From a checkpoint of a small transformer trained on Wikipedia.
Size: 8 layers, width 192, MLP 384 SwiGLU, vocabulary 2048, 3.35M parameters.
Architecture: RMSNorm before each block, rotary positions.
MLP neurons of a small language model. Each row is named by its layer, matrix (gate and up: input weights; down: output weights) and neuron, and shows model dimensions 0-191. Each number is 128 + 32 x the weight over its row's rms, rounded and kept within 0 to 255. Numbers have three digits each. A neuron's up and down rows have the sign that makes its largest values positive.
After each neuron's rows is what it responds to, as a language model described it from the Wikipedia text at the highest values.

L3.gate54:145127172106066188180090164123151110186202102095095152143099051124156159072174120089118141097131089144132151160144113118151076159144095150102104060136093061175162151150114126130125079106124182091178111081145149168095133140171119120124106087080162089155109145139120143150155094146118124128128132117171092093094117122076104070110146129109124089098108122108106182085107109128140152141123176127158166111097101098161106108130062147118126114163098151107130155111165109091208119141156141161171144109153083115131100109107138126095101073231092094109148074207099185125130138127130174125
L3.up54:082105083179123160104147141194073094109173118111109104126115141150109131139131107121149122098111182189126084099142139109124117153114131162103099091169156143184113109135226176124114110095107159177126128083117169121145135113085169163118133189122134053183116150170148140115136131165156144174111121113121074128121119083145153116121161113147158096137097088158161101167080130158143187171123147081122118068143154118106139146165140182104059089170098125140115143081083067157170087123129130160140154146157112088145128159059113071148156017140135115137090064171153174152113151118158162117
L3.down54:166163139090125086160129115076145109148094182120136114106141088151091141110144151148160152188160169162162133132132155154138149073117156141111122121081155169143143143156087138095140156119139158091119174162132119110165142176221085139133166092110148176164150076152138129145067090127127117124125160104168138030150125182101069118072111092089094116093083109118093047184158123123090126123116124103161064113121170157174097072158121108129147104094118092095098121220118132111121128146136120105131112117170079137145125125186124165076185174153132062163157156149109090123191106090125147134
Word-final suffix fragments. Short final word pieces that complete a word or number, most often unit or plural letters after digits, such as 1850s, 1080p, 8.30am, 85p, plus name endings like Starks or Sacramento.

L4.gate170:174174096115125148126096105154137186116072140145182138166180166128155139187163118113117105099196149087068163133118144171107135096145124118078120180168117110077077114089146134127122149184136086154088135197127079116093082107101147146136056120122148139115125104136160206099141101087091159117105118157109134124099100166192138110127107157111123176111158110062147163129055103154122086131073116106081137110161119173144125163101072154145134104122048124149140108205126152212094143173127129165072180094093134116139137109152145109127088108131145129115110172102086121112095166086119170122
L4.up170:124112178158137147075126162093151077133175151122144125115131087120091140172124101100166093129187174137086166079127123117068107162144154201112130185107060119148128185157158127147125081147112109164115117109136131123171155103141125176146118138176146129172119125149111132111162177132110133152152174124107103126074144142131207138163178121084131171143102068149134092159182174160110154116109154106136134149145117161095183110123118167153130181135119148163159183157136158153203174142116130197143178132166131077140083071181187162095166144087116138113176083138199076152097140113185102136
L4.down170:140136129107092155127123131133145116155061138144154146117104148088111137160095092151109084099202128151131140129169130128106097151108084171160165177100092087140125199103174170146161146134097112132146162170075049153179116129068161115189075140163104129140114156103179142092176130125135102116138125218093124162157153178096165109109113182073107138131132119125121134128059125122136155171129121105115167157144113106102118172048084139128136151132118142125083157160118218214087206173108079130128149125140104124178121063106118130139176123094142119105138087159102158160076144130167135141
Word-initial fragments. Opening fragments of multi-piece words, often verbs or nouns after function words, such as ad (adjourned), re (realised), sh (shot, shelter).

L3.gate378:151121065181085105122139118100108201082140127141049172133160127110134153201118121122108157158145120122109174115144090139182097090135194141144134095133054103115157048130129114109118126131120103084137143109161085093128159141126176151151086073187170151148081025165118186135067169139136114096190106189105230144169122102107149115136095106093145119120118160118153094144118130099110140119128101101128150137102143155136131119109183129121106153065146124147152184100133170167128116125067186134112103103122128127142200157130132125102126102085104143125165121145113193155122075126129118160
L3.up378:188115089153131067108154144138116105111125137120073130109057099119108137174099159096153156095121105081101187132101108181144088180105161128214107114122128093150106175132131134117095146118132115152133138170150112088101063171168167101130134132166166112107151139117126194122113065109111136120163064151137106156105156098123154121079082128099139100080130141153153145043133166152139073074119044106075109183167090131179112123126120132120108166132163151175108098110109149110121138136102167138164092133116129126159134094205140147093167122017106123158104125161166120093145119134159202152
L3.down378:164141089120116123133133101141061080166163132169158179101092074094098143163065155082162195124118122142143104141147124114120146066117091140166095164142103136116146071082056128085123142087159105162086107115106094184140121102111162114147113116121057120196159138170135133078079116110097119127139135177112148183134135139079185142049143177111163076117144154154146143097114154086111127076129090070082130132127141143159116158066134147156084145098152107086146090105073113121180113115089075133121116132102109110138164128123132143119100158068075157150173074121191123161171096175131170147
Definite article "the". Lowercase "the" after prepositions or "and" before a noun or proper name, as in "on the Köppen" or "and the BSW"; occasionally possessive "'s".

L5.gate88:105193142120141064211118082138169114124061111104128151164099126109149136112104160042113169121134128143195120131149109099134142159190118109132126121061130095121147111094172079106059184100128131098108065115137163191149099158113165040137116091128205131141117159189157110195076127165134185172110130144161110155179131154133117096102152121167111084127109110093083143139099133060160159139103129133153091134060163151111170074127160122148075115087125157141089115131169133159167112101132137107166150136081113133161112134118106088152125091103150088139113090134105065139138143138137138103
L5.up88:141133151104092135104145179126125152163166159163125187151144119081111096187130092127092111101144162159098173084111135052084107191170124128039099101131080174101093198097207117114118183104084105134143114098123109148139139141136156106147131066107182178102180110122154107132121145120118088098113117108099115116129110099174099143177136145171043116120142110136079115112145126122178171093114082131110147137196096118164158096138126158098128122041120107088143152170140104142138125117110167194153133090127146108114169155156103128105128176108126156134181097138154113104122198151082082054
L5.down88:158145161128148149176106114116063141160152141125134162134112112129176150074081139109169188098227150153100148133119112083076135135190161117167137150159125102155098140085157099070073177104178096125119156102092135125098118186102142108076111114139101110159072143135100085192149141189126138114098082140141082133156153094130131118159150135150139097101159127128107087115170108156102182053080098135131093123145087101148113104110173061099162099102076133143184121117099197118116096160130151157126144124103154120187149105167120123094156131084050123135081091181124105144139139086058154102
Split-word s fragments. Short subword pieces completing a split word, mostly plural or verb -s (tools, walls, occurs), also mid-word fragments (ab-s-ence, com-ed-y, ev-id-ence).

L4.gate279:149200132141147120146148131094128110124117146130019118105133166114177184071173124131105196128130190054148093119186120139097136120073125117107160138093143140122122121135092119154118130116123117113113159170197086089103115149167121102105127103069141082125143081090105152189144153075106140124083121142173113111119103086128160106115109145141122060146149132141146158091102142124096136169165134121100112120109090179142146154114123112147172083090080083035121155163097141154094119112183127150129125148093147142105146209162124128118166125072165152114083116160108106174062087073090105202
L4.up279:212191042184091134098198122136139075228156093154118092141138183094121118140151115113133075103123137151141149095147150114144091175096135132167125083096137095133133088181112189154139123133123109143179161148110117124222087157139131126121134100114097154109114132128066117150166129099074169152109107110149037149127083186125154158113147111129154112103158109111129117142147107144128105118220138107111112127150109152081144132149079111093152117159125136160128134098135124186136235144085120119130168118160100147177132065159143141127130079108115104153151172081102145103135151119154163131
L4.down279:096137095134207145121130163136141149146101101136145171137082138120156099152079109097119123145118077160105123134176066133132153120172098157099171141071129160188121137151118093132148159146095134113168130119120138154096128139108114182121112136122120171115163098037100170100109165095147137122093119042134171195142114163116076086128115185130128012128131139166136140209143099163075126085164132122130057103133148097205072134159144183104145119127188138112121151170152115161104160190173090081119112144085140121105110115170162140119125119077132136133141172114104087064116125096110126106
Structured section/field labels. Word-piece continuations in Wikipedia infobox fields and section headings (Synon-ym-s, Career tit-les, Career st-atistics), plus paragraph breaks and commas after introductory phrases.

L4.gate92:184073091150154139168135097115100121155119137140140165131108132143200100172189103179145135130122140123087123064143078104140105027135135132091097169078163126124079104123117135200188092127136177130125134159146155075141093125159115169104098153125135067150092094139103169154127078122119136066135192121163114092123110158178167152097190116093171127113136078138185145162171124097090180148162144137091104169104132174083098139131093135101169127126152126122114106063167108146154113096130140125147066120142147167119174136078163097234121097147098075117166149100151122135139113149140146114
L4.up92:165150153166098133162112116093149131105112144132108147141127148135150159124162129109117096140107135092193144116179114096078080056142112068137132135070174090150154133092134135113221167221161138127086162112128143089114127109091197050077135153148157083104085073066091138168215135187129143127190150117108121152138178136169146094142135152119104165113093162119143106120145113154094166155157059160109175125173154124115159115148076082088120129108166133165138068125148135115135121136110122132068137063167110126130104193108134157154133159178105139100123112117169157134100107150163090155
L4.down92:106107097114173110128092090087115101145137099160095174154139142112077083162094153168128129148103134112155164174140094153100122138095110156086080213109124129114108151094117101116135129102082169095159105114092181090140139095180136097116136129130141117179130154118140201061164131130182142120141160045182191075116123114114120163156161124102123190147138085139108125115204108175051098142111104164136094139095130227192157110102127112127135128079124139141144118140140092108146113101190191113115108115142146163142102137135138113101111122191072184086110152151162105088133091202128147158
Mid-word split fragments. Short letter fragments, mostly e, inside common words broken into unusual pieces, as in for-e-ign, Mus-e-um, famil-y, and the hyphen in father-in-law.

L4.gate159:143172143119098126069175149105135125101171079138100118138091159150128129141161152117141137133146142134084142106136082063211153085079158088072140135083157134104148174155150127179078122162120104117210186099158109162103142107118131118070092119089125162123154094088138088178152115096100148127128117128136096138132115146115129094117114161134152101096065072110123163109098144129095138112120075133114126146139135157123060131152077128082166122089147057096055133173186112137116242078138121148158131100170141180182102126147148157154116149112122079133168176113106123123167038145115092114
L4.up159:107143122158142113168178083143051147160177116153163091123180123151092154112154160146097124124134168160131119119147094152110112177119150137151102158136136158111130176175058111080173094123147155166134109075107138144118103186154181133119133059150117108184098140149102099118097136092208160097105113162170105134158179146095082105150121099134119136075143135146183171158166112164158082121119179090106117184108079106149060095184182140164186115143097109149094170157142152108182198134060169144148123099130125130126129158114053136123126092075125094138111116125136134141124132186067153077
L4.down159:108148167113109099146189163116101109130155122152158108084122116117144148113090115078116103108140125131104166190147097124115116194132142150171122123160142124123136164138098091098158145118135087199132114163104150155137139103141169143081144126169114116089103098145154122134164167100163087137218135146149154117118150136139099130143127119136151000101192141128155147119125066159082134139100127089087125115181093131074151098095087078131096161126171044196096114132151140113096170139135173123138118143127144167131135120146126170082079108155142133124062227178137184116088137162126151103
Word and heading completions. Closing == or === of Wikipedia section headings (==Habitat==, ==Release==), plus final pieces that finish a split word (himsel-f, childre-n, primaril-y), and which or who after a comma.

L4.gate179:094178128102133149160143173135138156161090141118118143125153102119103161093079102166042112131163131119111122169158088119124114097106183137159130122143152151132102127094097146161109116179114115116150149144127155110172109119128119108148146079134140180063096084126124122152150114163094204111159113161178087174160152151134153134157071140103121099093138150112077114117157137134094147131098096128125079219132127126168182124176167153126099091153147117117083086170102195060179118132165169078157185158166116064074120255142117178112128086143141199142165152146139146131112122135138152168
L4.up179:148190141134089094096112137132125122118125132126058052148138070145114158174108102143102138153142102148123172114141113129160155172176161172136103115137106102128148095088184120167154124154112106179127125122160118119203143176123154126122141102182190153115104106121128135133100076176109135146192103158164116134144140133085162151110153115119092088137107099136184128107166144123172105155154088168172138093086095128138118160125104163143084112147050149100096095123120114131161108162167165089081162128124086076128118148150093148145168131211047154135170024182115166151066075146152166182
L4.down179:141077162138122165187141192106123089127135167177121094111069112133117130129052106177152127138056179030209101118153087119122174204182060148095096158096136110135157077153111147102080142153139105093112157152153151077071152119106128074151128126119146135142159124167123142106097135134111127158142131178159154119113061102101142097124139171090096064142126125098135148107122144115126076113123052067104175095127184146161135100114131159112171184192151155141123147161086094142163165091144147128113098118155130114105116164092117127114136143097068113174163159155160125114138131113090132154
Descriptor-opening positions. Tokens right before a new description starts: "a" after "is" in biography openings, the line break after a "= Title =" header, "==" opening section headings, and possessive 's.

L3.gate189:090150128204156131111085114158113097179152116106151159164137170120125129120144098137139185070133132140147055123131067102167168138127127118082109094158106168106132167117112150144121176123191172082113154110073164101118093117165183177114054074156149102148089110119122173084089071173190127106074147164098089108103143132110088148114155128166120129102103092137140117112135158101148107123144138141126165122162105061189105151123050116128159109158134113165100148123136140141119136165110139100119111160126100147101169129161150087069054103127145102133142084165074119159203114066046091098
L3.up189:163150137142106136107163128137102178134087145095136087131110141128113138149128128133150112133147123145129140076123130093189116156110148090098171064140143177087138114129157104090104011191123158119085150126100108150120152177142072153076129087105112105147113120163100170117076129116120119126115143114068127119095113149127074121133153073121117066153137181166132096089199112124168131150131125112181136174143140163195152111097129110096095156079157145156120141137169095139089141162145120138088190084122137212175118150167148131094094106179134141116169018105095133117168119205134069172
L3.down189:104152076147143136075163042153126122176133158123172109155127088105130032156098157126120139192093096112190108182100134168117122141160170154109069104127148161107129112082126087088145177095091153127185158108170069163102137155110138089165132133132084125161135123101146117187158070135142107151133122152074141116128115122102162160136161169122182122122158106119113119197111146124105126138218204080152180137123159101124132141105116159117162138150157108097164099163086106130088166195076100124143099119108092117077124174190115139137169116143152096135161134060151136097144110091162172148
Mid-word fragment tokens. Interior pieces of words or numbers split into several tokens, such as inc in provinces, av in behavior, and a year's final digit (201-6).

L3.gate107:127121181119178140142170168135099125177174093169129146157131093065085107125132137112119128069157074088082121151065115118098150099154133110084154175149134109128045154184172126174139084094174177145162045162111155188154148129080125068146091073186120116061107125108166133116141146159137154079161095135124139165173096152161120150109134160117107123115109152163207160155124116178093119140146166147141178147147119134138112157156106120122177172082102170139150089035094147100129156097134123069108122104119108133064149131158135200135118120141110157155140145134118109115157097140075137150
L3.up107:138096150165156095163125059125100139088086125114135162189123162131105140073168112111121065144177075101136134130070152107120126116104168099200103100162089096111119108182126097159121091044162178118141055148138180084157112150117136177101118118133126147062107085112140172130140121152187100112145172093135166188086115124098177120068151161123150101120062118090115102185157144153136108116127096159166086192130064146129089070069099106116097118102134118085105144124135175161148122099088092118146118118122151118106155174174156077130105158122096075143176131126138165158096102153090121140
L3.down107:160128099119160181110123094125095157164126123154139188081118138119110128073120088091110173132087146102147159176152145102197146101090086141112185139136139138109157208152115163118145127127093132191183127156134187190144125087089105056160057164174110074154120117097173151142161048093068139140100139146103107065152128102094099131118171121131113094102095114139151119110057098138099128077102074058146115152168144117130072096106118105093160176134140081146115132174115155118177124128116164139138124103181103164165114162154134111178187157133149137122131170108074138115130083163132144170
Line-ending punctuation before a break. Closing heading markers (==, ===) and sentence-final periods right before a line break in Wikipedia articles, e.g. ===Petroleum=== or ==Production==.

L4.gate164:126129125167078161129106097115136102050141201124123176097109156170132089140153180116092194094144154107164126148107146101168132161194130128062118166164171120148097144164148139146150114137106086125117122117149157192103171198095106091124169110170147108139092145155123048083093177114116128138102204089135074153173103070120111101149096105148091120081101159147143137122163122101125169105129176102161104086117064168074129107127099145093121113149204127128161147083142159104192108130102121129158106110104117173156151139086137099185132129110161086125170117099085126055181132120165100145
L4.up164:135127127160146151117121078118158102135113160163144106149091105081159143112122150090096131158071136124146110191109146088122162147141122167154106095173153089134114138108194185140112113176113185063142104084152150131128150119120134143082085144153180083126088092143123156148141131198149070153117158112126106140139138094075089103100123151204119106162109156157095064136116148092106126151077090117132140139139120110123089089192075109128147115032135159100084150143148163086043135121152105150139152075062137125131191207162087154147124167173117141162201055121158122103108122109092125122
L4.down164:162102130124179059116127131223120110113179129173106125112147092108089096139123150139138122128140178078130161119104065114150200180137088134112118198127143164123179167121135099062144136118088155124129120140137102134144100105125169151083064137166146147156122140140111194141105185103090136153083143131096154099114157021119102148080147106183136173151183128123104140104153125118122144141147126136155138155119159129135157111119147134101112134110133112211133124101122096076199159125183068142201117089101098169145113150092122148130129085145093189125131125106128109174164134170109185042
Mid-word consonant fragments. Short consonant word pieces such as s, d, v inside a split word or as a plural ending, e.g. Brun-s-wick, sud-d-enly, sal-v-age, receptor-s.

L3.gate201:118074108179090145084183118100156154171145110194170077116151162123179128164043142141100097105142152102085133086127150068089158030170110094169108135154163081156091110126129104091102176096102116121144131150102069173141173072134179150122135160107073091144108108131128116155101138125122176139134121135144095117117103139097128222091157101168134164187125111084122093170151124138111151137107186131132214110084114135116091111157165117142118150111118120036180137109164086127108131133143146089123190146113171138079114160185113152148083121110133075134159115138126161139133105144162131129
L3.up201:131072092145048118167070114161111056111067147156192131063162180152162133107079129102116143132092171146140129075055131144122102167160153157124137150128176105188157100097182084092112125229105097141157072095142143146174089173134060152099146120146146103116098096155103111104129090133177161132152110133166108120124087125115108149145163111116103100127114138105132070136137134098146124170106072137117100098132122132121152138112149088147144080150137054124075131147076105135144140133107104128061152065162153159126133159112169140108057144123142150106154169127139152155164104161148140211
L3.down201:133111131103134159165101096142124184146132101138130169138121187137150148123154113213141095088111122137114147128109140051156118122142134084087120068144125135168095111130190157197142105143068177125149075145102153060118130047090121140131141082064141137135171151106072122219121135171098129142155108113132143123150115086154162052111141144151123125138133080131112112158159104114119055121183124134154143155164145144043126165119168103159146131114149096167107160163130137139102122121129122143170097144098146115123107104080104121169152146084098137181087070218120142118082192142049122122
Mid-word continuation fragments. Short subword pieces inside or at the end of words split oddly into several tokens, such as volun-te-ered, be-au-tiful, Tennesse-e, performan-ce.

L5.gate167:119073196112128035094170143122141140149137148202188143124128125176142111159066163169035096139106141061135077140111133088164133157098145141142131165167137089127144181126065113100099086157147127143147168136092063057112143112156108106138102091166184130156047138114084102136158145054122097086168124141127139109099108090144164122179097105122126130114147175093141126112142135107157099120134110091161142116115092120156116137113124171139121098094152116114087122139078120118201126144117172154129153109152133097105090092141165165178156118127163108108167106176174068164073113144120136063
L5.up167:139115174128142041137179128118132166124060126106217152103090062114124117127110174121127124097106124095130181182146151168123144092118135092107080129121138152100142179093119108182131138110125162187172113158089130073104115103135078133096129163128125132142073134164096127177151077095130202132151159195108147081052180161134129143114099115124193120146110122128170114150111072071173165146084040145202138119117158112117217127111135150155134145122170098145104145130089149089188141126136120142132124181109101114085133086120145103174121179154112147126149123186143123139113115158115156117
L5.down167:127143168107136190149077114152120194139103110107127078153154121149092107113100141064128125160124161151203140108118138108155150132152131132105132084080181105167180103131152102091150122106109118169139156124131188047133127158105152119108131168107148183177145206121143117101149131131213112120110172117082123179106139151091133129139145171144126083143124131108113152092172107148103090150161128114108125087158098115176125160116157184135124103071130151146107181110154136168147147138139114235154087211111117105074131100095200117124089066143036163073139106149087109150123111148130094136
Mid-word subword fragments. Short word pieces, often a single vowel, in the middle of a word split into several tokens, such as scoreb-o-ard, un-suc-cessful, inv-as-ion and Rep-res-enting.

L3.gate109:122142088193172099119134118118117088181124139119075122125086150117135144147142124109114109140125154081126145088163148187130062108125121165106177108126178094168125161121115159092151138109105140143098097138059116107110186135181138152141142150119139128073140147121098116107128201105135122173149144075130175093136160141124167114134164172205111103095149105203136108130049122174099146074104181132173126177146087139079148114136120146162146134127125110116171161079108125156146149169163200091095154127110098206129146157102102129055188147092154110153157198149072064150137079072150114130
L3.up109:110157106131123049139133156087139088146152174137123060096103153166153098108118098073165076126087097136136126082143148187171101113093128162097094130118106111118103095137142127084075121140161117159103139176155106076162133110153162202138101118079138114077143133106123119103153132101094098094131097150084174170119121083116158085170106156162117090107139089165123129125148111173129119116056182149127085122150090085085142095151137099186133134111137134119108144093182065189142185134144173091117150095122107204097096201176091105099144131090149159123158105127037081104091084091113105105
L3.down109:139184110139160158169112091143110124134155155149130158133111123112128214158100158147095152151157123106130153128151076136150107074161130123138173197091132131164123121107157177156173109119112167136112127150146145107146157140146119117168178116102050099105215160175126126127164150076193082142150128124139097110099132101109114128144056123146105000083100131170103094166108115108081175111189145158135161090135152160131109084144180145111138126098130079107082117125143098107081090184179122102151167134152105129086154171133153123092126109164122159136115215213149132153159148159131094139
Boundary after names. Tokens right after a multi-word proper name or a finished sentence: an opening parenthesis (BJP, born…), a table pipe, or a paragraph break before headings.

L3.gate193:190084112138140107169099159102190105112152157099155175126195123066097103154135140103091083136134127123090129103116086147106079114149159149140068114185108068144110116094131149075086118110151197093105050195137159097066161070126148133151152162122120097196157184124135191138103127147058170128132057162134171132108160117131163137223151135137143106159130124075132134102173114143110114089122151104068144151116147130152170093141110167162129093111125140146120131079113077172141121142118149172075106122124191160099130132163108108171075098118154141138123110090073094106112127111100147111
L3.up193:146076135135147181124097147177076085126144138108167107122177128139119105163109108134045093085139104094098128162106135155119090121067148150079122110111102163155080121120195144148116136163160140114146120180149119084198108144083182089116129146081126166143101117113116132168146200117108173127101089133131131174120091139095138105150081105106112080215120099120138116134109141098182133127079174177134144141139101108121122143134125119143124092131109153040122088111094140128153037152085102186170113206117138043108161183080109082114132133125121101075140113109098181090116124104111097174
L3.down193:094096118137090161082162189154138112119122096123116135104141099122094136130154130071139148118201105069071124118179123149127139180109119167175145138123085164142075174104118184137143143182165124132136136109120157172142165162120123162133108170175086133093131086117057102120083091114092133126093114119073201204079140142066128149143153088155101216142164063106153093108127133216130146121150126132135163125079110088132104078152126115091085143107079120123184132145148128189115127159092149104096145101131180112096144123127167078090068157163132130111150121068116145148152150142183160158
Mid-word "af" fragment. The word piece "af" split off inside or at the start of words, as in after, affiliation, aircraft, draft, staff, plus occasional similar short fragments like "ef".

L5.gate138:118150141136110115155112190136138144111148159132100111061124109147129107148116098090079163130179043125131076106157095082103095140155103139118082051141118174106174146110118152162179136149105109133155157119117083068118163133119113134106088219136132160168110068151100161099131111111087089132165103104120077147125110132124081125081112212066164097086043160140115125108140155116134154079125125152180156113103150142193144162094136159136117113050120128124106125094093101153165112072119173057145101121156086158101159153118105139163086167177114159170127138131109111149096148179075135092
L5.up138:167068134175142141143157160136118104132145118142075131101111103168044160170098132134092167142150079107112174115114160061111178104129112156120098110100130126076129086153144116151083183154085130107124163128088145169090126128185162086146128137125139155135109055157048148174088142141134076148152078113136112110142135116138161178155118147117193035095065142105167097117139123113118088121161133105076135135110142179145152123115158101179138173131100131113133065101123175146178119122107124118194119201188129113097104163177127063127060140134150162197106136128124120093144103138150140182
L5.down138:174119164104128108099108136110145127108143094148070154100142150087154152150106152162136110112137122109140145117123104093126108135102113173109066120114106118131165115115056119076119180121123111078069107152230152142160174141095103167163124141142149116180141138087146123140050119133136094073114144133148142122099219183128173155109142203082139100082131080089140123144208085125080176135081107124187080113165157152103121087152160102170110181124105120151174117112124157129111099143138123059066066130113079169157153150135110094133099160143118161121179198150135173099094146144131171136
Noun-phrase openers before nouns. Articles and the final pieces of size adjectives (lar-ge, sm-all) that open a noun phrase, often in place descriptions, e.g. "in the Eure department", "the small town".